From a checkpoint of a small transformer trained on Wikipedia.
Size: 6 heads of 64 (1 for keys and values), MLP 1024 SwiGLU.
Architecture: RMSNorm before each block, biases, untied embeddings, normalized queries and keys.
Training: 1312M tokens, 10010 steps.
MLP neurons of a small language model. Each row is named by its layer, matrix (down: output weights) and neuron, and shows model dimensions 272-367. Each number is 128 + 24 x the weight over its row's rms, rounded and kept within 0 to 255. Numbers have three digits each. A neuron's up and down rows have the sign that makes its largest values positive.
A block is one neuron, or neurons of one layer that tend to fire together. After each block is what it responds to, as a language model described it from the Wikipedia text at the highest values.

L4.down38:141085134121119117162134101098127188116138135131157116125118130111121129136169190112160120143129122120090123159125075121117135132087156117163141145151145126138139112160127136150155124139128165124122103107186142122138128127159128130137102178139097093066138139133141177099123141093171116168
L4.down341:147098149128114157179130118130119134142150133091111111132167128133158155105103149131122140136130144120115137136101153131128162130136160123167120110119132181102128085139089143156154144062143146124122122103145182085172122145140099165119087102134128117092136106113155169123157163081153133104
Responds to: Function words or list dashes just before an award, honor or title is named, such as "recipient of", "nominated for", "received the", "won at".

L6.down106:154136116160146126102095120157145150110182137102117112157101100147125157121098107086108099146127107175115116120128134109092141107176129158171131146149142085143107169102090158179161183180094144131124089131159120137106155169136178134092100158152145092148136118160127085107135161091176107151
L6.down257:112137116126122161104120133102143104147137169131119125149185164079122127072109109076123173126149151124154128135133158097116111118127112122098124082134144130129127086147118141154157103080117118126123141097109114159145144112135119109114118124130061165154138112117154123110105080127110135139
L6.down342:098150100144101112112167135115166134153137095135145177133120141116121117131159096177158138119096090115111086146141151132135149112134139086103120119133101129180175115098180135134141103126135110108149123099113107162177112127133098157140128152150109138078113138100120099124167112102151109070
L6.down374:114111187149080137142105157159131159127153138159122151140146150149137122124129129123091111149144101139122108117115135112109117141098103124115130147147140143104119156137167111155119139102140102112116140073111154159123092104104130118137126156141077136104119115147154068138165092131137149104
L6.down395:131126145149132121133124124135152158110151121076116096086142157163178117093126109169123176117148112157145137153116133130087146110109156119122123102077094132147167139172153164130158118147118119085090125105109130159108133090097109139149093163129118099174136134132151197126146135159145102156
L6.down407:135162122106106110151125125140122142078108150163136154156136121129162099146135100152111120150124112135151101143179169144134066155131123058162102138153096109125072129157143107120096145144144107105068143151152132147126152133108106131120135134121111121143143069136151137133139126117126106114
L6.down564:117144156092090101134181149083161128163066113123136137127133114109162117163142133149137127137101115154117136140135153139126157149100115135127138134136120123120130126153124098129161139110128121117090136087093128141129080140128127098176082178125095125116174109127157162131137139131180138115
L6.down790:146167144107098151100151115100124183174119076136132195105147118121153159135125164121152156125141125124154164136163133137124102151090131104120148136182131114124145155125116104178133112146162086104123107118152138157129111149119150111132133105122075141153125134158141145092120092113198112102
Responds to: Subword pieces that continue or finish rare, foreign, or oddly split words and codes, often just before a comma or bracket, as in Lem-os, Lü-d-ers, staf-f, or ISBN/CAS hyphens and a year's last digit.

L4.down264:100116143141160125126107110100132123106098141140138086111117130099136154160126126134123090082125136083128115154134136138106126144177132124124126069126147075121164123131138124137091091153078128168085085146142137073109125139171160117138145127113125131175123130151103140186129129118116121159
L4.down377:112138165138114119148148134143173133074124111097126178134153113146087152101076133129128178143139133126131132127101130128114155116127159113118116109131092130138143172113144147117115139096100124134129086178125135148151125139108092100113094139128080121117107124117143121174115106090116112158
Responds to: A lone first letter split off from the start of a word, mostly c/C, also T and B: c|uneiform, c|ave, T|able, C|oburg, and the circa abbreviation c.

L4.down370:097132082140202114128119131125151130101109115126118124119138136117090155145131120130102095108146162112122065178109065085130114137116141133161166166128170115130112136163070127126118117123106132131093099132086124145126128143127138157113099110095132149145115121132173109076146139131101143140
L4.down894:157151125117077141148102110141138111129118119116129101126097159109082137092172122081118146128137172118146114156097154104161121091108106149151168104097149106149146106121165068156112138097119110136138128072129161146144117154141135125127140124115199111132154099166135159102173150102138113156
Responds to: Fires where a biographical lead moves from name and dates to description, e.g. is/was after the birth–death parenthetical, the closing ), or the title's =.

L4.down73:104146129148122106132125141120123138119149087137120120153133140144126146135112099163144099141135106101088128110135155084151103059113117099098099108155144130161190134119182109134110100155134106123102169153122110141140111117111160165144139121112153156098161077116115144118102104121126118117
L4.down323:142139134136098099113125130140167127145133135181169186117098134124165127117110171160117123124143118167147165105149150136098130152145119146108109120113096158131133158127102162154131086131059110121138130130132125176134174097145156155147161134119124114143172155179127124128130104112089143190
Responds to: Final pieces of abstract or action nouns, often after "the" and before "of", like transmission, regulation, maintainability.

L2.down73:104115129176156100107136130140137157122153105154114125128139108094120100121124091113127119143124108080072129165095088105187136121120109105125130130114115154105096155118083086171124139166110131149136087122128120111092113114164107149117158146158147120145140121126139136150082147141138137101
L2.down416:123121126106097089111172146121118171154116140107124155125175161136131148149124100121116126095087118141150083102183129152130139127153084131129138132126156123098122142140115123125187124112122129141131154076123133093139129119128135128170143109190117096124169111120148144114089125113137120165
L2.down880:147131109132106104114098126185145139108167145109119160119128103072092123141156157148137113158112107126100149137135152091148089079096113098126120111104137123137122092127108137151161124116142123161135094154118134089141123111144114154145140111068137067110078117159122108113160124152075136103
L2.down990:103138114149142081164116097164102096134143118160108079109129121098125158111117135138134135143124141102094122140168145121147118116159132147142105112109111126136102114093133138108097124155157116125133107089148115150102140113140107155115117094114147118151097135135124129131132131126101080130
Responds to: Tokens in data-heavy text: cell-opening year and number pieces such as 193 or 197, L win-loss marks, census words like under or had.

L6.down299:107111141089139123093152101117110145140146124163116124132158173092116121121161155131126151125115210129141148124135117086080121131104119107114171157123102142113147081108134099130145125144133158169091110074132135078111142127102094089125125143134139142153142111179097160132166100118139113078
L6.down568:148102145106124110114097116086119137152147120084081105116087093146140101120179143137082115186105127129110135128176136122152144134133112115151141141187110150117128122113156119173114164141110152165135120086113131115136151124138089095139153087178120116147144102162161133124098093150148151122
L6.down703:163132101126108105152146131134127116132130154105113147105109156116143127122098120122136103114127143163105107120088177092154133146112104140157119147097132108116130129131133135097148155129149142147122138093161132130116136117137116142136143092160103107101115123109128142134126121079145111141
L6.down794:109137132133108131132105145149117156116137116109127152116146112167133129133144165115121123106129148097108181151129134129076139153114137108139143116134148109144134119140121100114117140094134147117132124097114094148139125103145130077132101175116109146131155121101173126100168130121131110132
L6.down825:133108148136117108136178145095140103106117144110120137206153093148146167122110162112145145156116102121107118132165144095116149138081131100126150126128115128133125130145130128148133145109129098104141148140172087147075108117175144089095112127128130102137132111067101168154083131122150147084
L6.down854:119176143125139120134105127139144122104164160075123092134132146148130093095167131133123097068152150120075137148152164154106121101101109119101133122154135114156139115064125138148135156118118111121131096125140147166099139080130081140162140144123110149121106127118095145168144128135090105124
L6.down886:148176104112159171169113132149137125172149128139126132117165156140118111127112126187153132125148137189113149147139127150167121088120128138085142111124119157108154117105176095108132138123141147161130138147103122109117108105117087129168120072105134171108142146129180091130142144121066176164
L6.down951:146122120109165111118148117114159091136132153111135090155102104154161134115144163142106159143107098165143140125164107101110139103136144142126169159135113167113120098167157130124129104088145120068113153087157148155125163142129128101102092161103127095114146114131157126132101121129106107101
Responds to: Line breaks and cells around section headings, table headers and list starts in Wikipedia stats, charts, discographies and phonology tables.

L2.down92:121106098084125094181134133126098140133087084158156146127130183171141161103147104094134140171134132147176149082151126136103124143091122116110110152124163107128130143139162146100113135110135089171097073151140096112097113148146121097103116144114144127100114120154134111095121093131109121132
L2.down254:111130132103100153110081072106134126122139176090145163093093122159096126123161124134110091113185112151161121120140122101162117144138090128113129102115109071108130125119148087183143153106144063114156083113112119176115166142115112147149112111165144158142105126155144108123099129126113136112
L2.down611:139118126125132119122091146054145089175118172108151103151115104059160111099171103103066112110121144119183132123141107111128191126145124149127121115097127137119141084132116118152125108156153111141098165127095133106155146113108119156140112201147129112118127179122092127140118081148104105157
L2.down819:128094127147206148132171115126156156107145145122149154157075111160156100096141127166119168128157119084138155125104072134137099093141121149156118130113101136140106097165090093118149132176118178176079121133125130139107136111139079134104153131111122090107135134159070129129118116147167106125
Responds to: Punctuation right after an article's subject name in a Wikipedia lead, e.g. the "(" or ";" before foreign names or "born"; also weaker mid-word pieces.

L6.down79:157118079105163166156123150132098152138099081127081117095145132096091117139085130114123167083150138140144108121138140141104140165153133098147150133110124141165122118124123136164085114140131137120135082153159087104123136144114137116124161132089157129099098099142105119135097150128175189150
L6.down323:137159115158110116133165143139124104097097097069113163127135169101113118134096148134107106083144141154135124122107122122173128132155082162139127134095087153124149111101118104145157092129121107122129159111117112068145129112142140160104137149112107147130077138151137117110120130164140136141
L6.down484:129092119162127106148130116126138106084125138112109160159100112074136139122132151145139091121112111131110175111148090148201085125103166123089097135104137140163106156147091149158121123106127085114151135126126112153112105117084144122157116128141109074114164150165151108149143116159122125149
L6.down514:101106133139109116100114122162090162149147148161155151136123146145122069124122116150117111103115128128118113132124117154158133126103126139138150088189087087139128108143109121099103153185140110164132109124114142111134134075132136146101132138128113106112110139116153144094130130154157066095
L6.down524:131142124069113141191120117115105126145096138117143108087128108151158134127200122138140160112135148144105106102117128131129135114120141150108127088128136115098104124134148147095132151118149116140136142072191099155110063136096115116124128122130098146131155094158163120136129153144129144134
L6.down565:130176151133089119116136071148134131149165128161126162121101128135129151141125155160147132092139136131139112105137166127101173130129115129125109106161120172162091125168162112124147099121099139149140111113150126104159142142146136083096132167102094136128124136141154135108069125105137160171
L6.down641:153145130108139146149160099134131124146131144108111127099134107128180128150112115149147185119156125139137155128120159124136085068127097111110119121109104127159169163149083156106109098129140125130156139153147139169118160160125144106153130134134129132126092130189119139144132108147144106168
L6.down916:156109127110120114148098117131114111121138155130149147154119124173120127151121154084095154121143169144126128150137054147119145175141109170109135103110122129145113159161084134125105155161132111133147106114118119106097130097167124100102104138144137061178128098095122174139144119139094152121
Responds to: Tokens just before an alias, code or unit: an opening parenthesis (climate (Cfa), Name (born …)), known in also known as, and final number digits before units like mm, ft, m.

L2.down2:167115100135140117113117136174144130136092092135135151125149110136126122131127150140106124142138139154115091112122130089126122156116144123132114137133166094120150124103124152133156117125146122158085105109133135155066117115129106111183142138141114139117126075099127096129117152152047134127
L2.down127:144094113093109110152145134114100160090085127108156138140135141139090129152122147123173099114126142148127071109153118130090154130078111146136133085103169133131131127119102111104173148129162103182124141104138117126105115125177112150168109118119144147129110133086124156111080131138107085119
L2.down717:099153146100123152169144145156136156145089134143135126091111158156148147136132102135157161088175121129134154164117128148131132152066128154149121112102103146133137102110124114165136171137132077115143116114135120151111122130078102156160128135096125157123116157116143124154115088086167127077
L2.down796:118132119151165150156128132096128122130118110147119122136131124098103135155128189151149133172091142109104080094108151089121122114158105109157157195156132129112117132121138142090088182089145100116133068149109170120129136108153149110126106141126119140153100115108134129079153158143072115107
Responds to: The pronoun it/It referring back to an article's topic (boat, road, station, firm), plus blank lines before new "= Title =" headings.

L4.down367:131136170161160144126122115111116169128149120172102161115115103080126105114137117120138112132137104116125125126152161124103127093123071147174094122173138092134101068126135152112148169149153149136116112135159134122141097144117129148108131106129164119153080149126099135098085102174062126127
L4.down401:109095134116135145145115151124148139164126160114134137163144135118123146074123141118085084146127099135178152057154127144133147146146165135170138127142140145134143084121136156130123074119152126107129149166161132079088169125136148123164123106111131122145098120112127148128121135137133116109
Responds to: Final token of a cell in wiki tables just before the | separator, mostly score or number digits like 0–1, 9.90, 1500m.

L4.down67:136107158136106139118082122142125126159143151122154136118151129101117126143170149088133137133136118118121128122124140144150098096096106135126118106042107097118130148128118110103116117173132126101124126114129130091145188093157097075100124114113108119097107146146145110131130148127158094112
L4.down832:155109117131115090169098130127111122152078143080135142109177096086163077126100133115120085173076122096119093105103130139099107091096110119143154124122137105086145144114167111140114128114135109133147117120097131156113120086153133113122140115092072115108076103129141102151114096104136171118
Responds to: Digits right after a decimal point, as in 58.3, 52.09°F or 41.2%, often in tables; also mid-word pieces of rarer words (Montg-om-ery, g-el-atinous).

L6.down41:143120120144153157140115096140099127112116138137105137111134147136148109113167088149165129132144106153151142149136143173115101123126156137148154135049160120146146077153091105134110159126095117143145172157140136129109095167139142106102149137123152131126151169142105109129174113132208127151
L6.down98:130119125112138202083121144124129143133135139133146157152164126091123143152156141104125125092104130126138145090163151150124125112146108138133119113111122149163130145143121125111150138104165140141135176123105086167122110132123143120112175108176137089080149096132120128120139125127110151108
L6.down219:115105123141123148168129090108122133135105127121142092157099165076170135130115144095128120127137125101105151106092083115137143156104132160102160105125111131145137158138097103087134129178134141159121167149173173075133099132113122183096127109159131131099150096145118116080093132139150107128
L6.down362:145118152159099131145135116118099136095144167148134168092164151105140115120123127142137133158109089145184121093108108119105113150136153124175102125105162132159189131164111148102146146147168175115159129121161138134143115108110132101161095110141132153132127140128137149118171129148166110106
L6.down420:125123107117164133136121121070123104091143140126136117111144100189105131072131113100134165091119131158145170120095114142142101124155110124153130114100116090146127132141128156101111109165087079092113095113151126104093134089128183106124115105168089142085125112124126109103119119120170142184
L6.down672:139117160110068122108129147206113153146128113191099164170119058106146146147095152127112165097123117100154152152123143125145139155119127142167123157156112123131175141111100106126168117122140129179112160134103149130126137117156110130096120108140133100162079137119130113119169084106107133105
L6.down781:135132147144143146142151117112106143163151110132177182136113110155132151101166107150141157148106093128114117161132131115161151103100130059137125109178107118136117138138129100146129141100128107138134099117154110120084166119108164130117127124118107165084139133107106166132146105103161136136
L6.down826:135133147139127119167154122126081112146167099132116109124123168109119127079128097158145118144100134147116109121135106118117114136100121119127166140149141119125158116168096126162133164112156102130147141111161139127122135128087137166125158144105126111163143161104135134137113128144138139118
Responds to: Tokens inside or just before award, degree and honor names in biographical awards sections, such as "recipient of", "Lifetime Achievement Award", "Medal of Honor".

L6.down34:120102135152113131135130097134106129179122153094126107130180131125154126125085128156124110121140139133121121140138076129150107101144146136096121083152126152115109102134106162143147133133145142070143095118082119096108162108125127156112148138102177073133127124154162170130089087129114102173
L6.down104:150141148145096144133127148118159112118120139116124118122143138147131172111090125129108154095144095142138132162147111124135101091170098100148126095086068096160091113096125122110132148128116111128148140162085156174142146158045102143125104098123107142101110130055149161152118132119156126119
L6.down199:086091132152111159154120119100131116116181107153121120137152143097094128181134106070098126143124162132138128110086158086102185100124114105121141109108176122113108150137129108176151086116116100135166154108146133147145106110131133123137067137175094101064155135155107113130147147167124156140
L6.down206:160143101096084137090169124155080151136147125122140128102098130134136129128110090145122134129116128101104121172107149142119134129182090106135113130106113117121117140087129138136141131093171108174153104144131126134167129106130171115182155119082145152094095066120161113163111103128136131105
L6.down318:158098104132161121135121125166123134128157119081144118125157104152148127122120143068172109119117118101132145139120141163136122107126129140158133115135128170134117094078148148097192115159144075133088097170112104080101131093135093143155137130158127139118134126134137133126160151100129144129
L6.down341:127142136135142136145085131111147112132114077115162120159073129094178110146119136103122101106121119120157117132109124149109115152142164134120130138115151113172098171145149160125123138153159134132167139147130101139105127150106135144137115151141112129129105121103116106135128177114099122147
L6.down689:160147098145078136151103129158109095143094105127072131112141106146103159159109116108086143131121136124124159140171132142123098087157122139174132114104171127125084126130127162121101131104106158083121097132083156147142124130124109121168124119178093143124170103124142107095148136127119145132
L6.down919:141133168126138144116128144109108076126104159130135119116107116123168093152146134135061100116088145117129140137127124150102070120103116128108083104120109155166150155119134079120128113139112112112165162167157099135125142131107146097122134091156098141151115141129117153125132134092124106120
Responds to: The first letter C of a capitalized word in names and titles, such as Cops, Courier-Journal, Cancer Society; weaker on table pipes and "the".

L2.down87:113095102123122085109156127146125134126074160148133160120163125138158158154142125131059102147106161169157157122112119133146091135125102147117157129196150119080094179125132107100113118129066112088141172080159140127153176151184149095149164145117120072157104118112133116151082091170133130129
L2.down335:111159082144169115111109130111171130114141125131146136146137147137074166156097127124136088141138143141126149125138103097098166111121129154112132105128094121122105129139138108123169115119113162139115124108158146138080144126129110107153096131096105093136157134101135077163060118099138130100
L2.down681:137115122160147108101114126094109135128143072167073136107129125154145103102120174140142139121136121106121119137114090165130158148112111153140180139086180131093174117126126123074124155128114118128120109129141135134163118150119134145120126100127132103149131126132126145163084143092105156175
L2.down909:062125111114167148137122107122145088113148140075180119136098116091150085151139113124128099183098101123165113121122151136152136154150119155144155136112120127137165110129104162081126125121145136136128097140159121098137118129160126125067132087139157119144182113170115119109136175121097098174
Responds to: Short subword pieces inside longer, often foreign proper names or rare words, such as the in of Dzerzhinskiy and Ichinomiya, or the s of Kuznetsov.

L6.down242:108129137111135105133126143146108135146104121143107126138111144115097143172107149146164140150109070138154087085127098128098098134161081083109132117138100134121133124120126090116127107129118101127111142147123138141163126107109087160116124124131109153130148111152143172104110147114137139150
L6.down266:140151117155169150136092164118087142133129143147151119130103132106106142132144109119105110146115061128103138118143104122116111126135148097140128113080154091143196184130111125129131129139137157130128166170123134155156127072109109147121125107189129115117156137131099084124130125103143176106
L6.down286:110121133134145148134109113137099112116138115146129142151094133113087104131176096129140145114127082127142110106118099133091133131155117108107108143172088179113111131155105102125150091109119129127150113163131143122139111140101109123112146109160148158109177135133130141142159115181098167080
L6.down424:139180099113122142132110100140193101118140154115131112142124145126113142172107112098157115159155124125130123117119135110095147110134134094087101089139123101110118120152127124130132101132109184130140135126108137134142133159114129114175142105116087102147146094104155106139094128150113122152
L6.down506:120137142169140124165145135130173085133117118138162100150108106107190128063169101142101132132139111116133105096102114104085130123159124111145109176128149110123116067129087147101150158113139128133097133143129142140162121096119110129147084136112104155123097111159190112148094128123128094079
L6.down559:137198119139092149210100133146125137142125101135137115107094169113155172105106077103130129110073098126151150058096097129116154156157109091127139085097156118123146125130131145135104144153143119146086147139138147130126143113101107116174125144151131140106162105153164142096128109098161137137
L6.down861:091106088134126151117162095107129162116171117137131152109105155121140113139125145138162154186187136173160106106154144147141135096143099125102123136132123111117103108139108162132095090149105104132184121144138132135114129149114115133145104080123126091125137148132099151093106148114135129133
L6.down933:131114125153138136153105129109150108110107126139140116129081130116138154124125106121113109129114059145125109127072095081163156101126127109125108153109145108131126129139100122118138145167188124129103180090189135072128149141087146128156111141145104098121113110164105112125144093107153122109
Responds to: The closing pipe or last cell at the end of a row in wiki tables of sports stats, scores or election figures, just before a line break.

L6.down91:136151119101113120098132133101135132129140151149138118149118118116123158125130148102085102124123119126069093103160108171121103152108132113156125122135101151140077149159119079098164091151113132107140122152119115178116133136130125141066086139125099134150132131137132141088148111091132132101
L6.down238:117105142149136080150131139155136121141167169145088172117149091114117111140119132050134123133159117127097105144142141141119096115147142115127146141114137146114101145125161110107124176148143106127144127125107110112100098115161128114129109140143132111157145127127117125107156142104134109109
L6.down383:124133154110123116150117151124123131110107147110120102149122141171134144149122110141125116125130147154133126127120134143092115151128098126111140131160163150120132130137136117074092157130137130139123143117120093173141125093139124099187127103085127112160096119092108120163143146118085141136
L6.down654:126114148136105115154178117133122153111161152153183173138147142149084125125161150173123134145111135112136158132146129120109122149190107111131145117136088148108111147116109106105138126118110125145139153120132149087126092094190117141137095124103146092140126141101165164125143133134113168159
L6.down776:108127133155085128102174147111134134121092150183156169155159124145134138117150112110153125115080134126127144134146173159107119127095129088112200120139109134087066135126127130076154123081084083126119135153140125163181112121121128112143147154134137142100130161136106134110182178099133151145
L6.down931:105132149179146108150178097134089167111152110151119127150140154118095125149133149142161100173126144148112124079107107130115111167114148134150106137153164131119160148134117144185112117140129089137125129087123142104160118107077138141141103166135107120123107097118141136132134120141133144139
L6.down940:172102132130142120137136129108151141073145128092094117134148153145125121083139129120147099136155163153117083149142111156092128118127135130133151129147153171123077156126155098122105160118180142097184118124157173101139149140129142158137106139142155162159109143155163146127163119098134144117
L6.down946:152149129125133176153131098104099111080122109169140163139135123134138124094150120120122173129154145118115127150153109163140126135158110114118155160123092102120127141146114127126123121151154130113106113125150158123077063138127117106115151079129147112163109102142175063130141124118112139127
Responds to: Opening parenthesis, semicolon, comma or closing bracket right after an article subject's name in Wikipedia lead sentences, before born, is or an alternate name; weaker on name pieces and table separators.

L6.down165:140123127142117089101113139118119096130095136117153115078084087144132141130120115108164133138120130129119131097132128108147135125152127168137121148135131102159149129132113178141147127129117177101095094145114125098149176168121156159089148109096090108144130136115065119111124135127167155170
L6.down283:138124102151133127154140125141134143143177124109154095130089157130144138119137112112100099108128139147157168169077110143102162145134098118140144123145133132107114129112125111136118116113088118124113152125148144147108150130177113140140168129135131130123154140087165155165117109111170175149
L6.down314:120134120089123094127126153140140112107152123046099186145150126128131116162126135150145109151145150152153062108138141137168138131121152137094160174129134148144136156144126114120139140086171119172114139133135130122142135133102118120126120122095109138126129143135081126148118090132115108160
L6.down421:129146127136106137110141141127128137155140149081143119152145122144155161146104167138140129143126162098139115137158110088150095139100168114119146097118101077108066110097147104132122138104135129131102141117155100126157100122119124126125158141130102156118116115105138129146148093126145159155
L6.down505:165104133108171140131158098141135161137089146165132157140137143121130114115133139103168167156156106149142180122118147111147134135174073118135118131097133112140094108170151153129137132116113214146146090109169125141125110143089169111147136125104130145157120125151081175120110118104118151128
L6.down634:126098129143135130109116072143119162161145176156102141103083139114136122087182126133120110125117118102127121116092102107078138147107110119152080144128140099110098131138117069135149140069127108126110147146088111133100145125169119134106143126146161085131150117097151127113094130138119138095
L6.down847:081119135139119119148065131140132157128125152125117094152148131107126126145113105092115144133131116126118124114152103112140097105082084136151152126136141168090149172127111151161124119107121109106136147179073108112141123107143170118128124104175140122116134148144109118145175148129094131149
L6.down983:125103147112142148140128102128123119093140115111116108093116115119146192142105125111135152116126120111125147112125145132142112103108124129112113145109116098111130102087097168163155113095140115166137127088119131101128129143113128132156121120155118128075162114126113151142152151091180138095
Responds to: Abstract nouns heading a sentence's subject, usually after "The", just before its verb or "of": plan, operation, construction, also subject "it".

L2.down850:102141147119189137143155142118138118149116136142163123123140096144146132152124115087145110093121173103118105087110147107122156141128161152147136126142113147126134103105136150119112115141136074111128108145109111139104156140169079124133093128159108179144090146180129141074123148116128112107
L2.down878:122140116096155152165115149085129112161148120106132135092148105121146100141167081097177136115118087142173143134104154154106145166158128117097105167106092156122120143092124143140126089156135119152120112163121112127128105105143127137108173137147147101094156173159146091101094130128119155126
L2.down886:108116120127107109104131178115098103152128129110112151143127082136168107122150160126115110151137075144092112126138123157163130155108154110137143147128057164118136120112117167145137168103167109175147115137129128124117140115125150117116142140144112130175127129150113134124160150105111105165
L2.down890:099137140094143166172156112163130138111113123140195144124101142108146107141168155166090097123088107100117088123139120142127151110124167127112121149109134111126123155072148183139109139115130123117112084160153165155119127108099131135141089150106133158179153157169079151127124161121122090135
Responds to: Fires on the opening piece of a word split into several tokens, mostly Latin-style prefixes such as rec (recently, recovered, receptor), en (enthusiasts, enjoying), im (immersion), in general prose.

L4.down419:112102068101111119104136155126088155106145140120110136128133140143130154114108147096132123152129082145139104115118150118114116122143163089162145120114129176127150144114153140175100106138119131152102138119184160152152098149094157113182145109162186126122117135116155143103123163088113176105
L4.down930:104154118162144144115140130115128136119135146113132101129114095104157122102148077135140117138089141167096138111168143119080123147162128122086113116124112095119140105122066123165099098131123137153115105151155112149122142144169131097134151084112108141181134154167116142159113135117137159121
Responds to: Final token of a short item in lists, tables and parentheticals, just before a comma or closing bracket, e.g. the 3 in 1919–2013, States, Jive.

L2.down31:149146136141120139113121131166123165124111144126133097103124160153135103110157117117140132117085145146100170077141142114124126115133133132125141140168116082121141146133128137130146111117129095058136108144126128168159153151139181112094113102107121146150099170137163141118128181117110090136
L2.down529:131138160134123120135138135116124144159114107096152099132120095154111121130148120086107128154109095148122147098131124137169176149126138114140137176091094159136107155149077159116110108130128116092118144139141149149095109141175144154143093167165125147098121087126131120103128182113109118166
L2.down718:154145099103146138101132164145126147137120126107127171099121125121126131137094166097151154133151143137124124091107116126148149173115120169077085111129130093138135144111094147149169112172115106119116155164158083135091140138140132152117139153108148103132102155124120119095115124083105158106
L2.down952:139095111130124144120145134126129104149129145143142155149134121109158135110107108125117154086120143123072148181114103134132074127145079188135104147115058138135095133151138143178120120164103118126134126115131144090164117100121118153154093081111119132149155159153151127141133110129125158132
Responds to: Final word pieces that complete a capitalized multi-word name or title, such as Fil-ms, Sci-ences, New York, Communist Party.

L4.down246:133105114099113132134152173139155133145101136094107097096103064113081145114125112111102108135138108124110119104149133141102128126133145124156133144123127132139127109128131146091117143148165134104059099139135145129149114156138145136125093157093116110144129163153121157117141094146126110137
L4.down544:128102158098098107135135149133160119117102155115101145112117164137154147139103133097075088167123079135171140139115123134120109127149138164108143147121105109102143122124107132142136117129132114143108147091165122127172149133091108125183122091084099131165100106129096083153112103152138175157
Responds to: Tokens that come right before a predicate adjective or participle: the un- prefix (unlikely, unknown), copulas is/was/were, degree words more/most/very, and -ally adverb endings.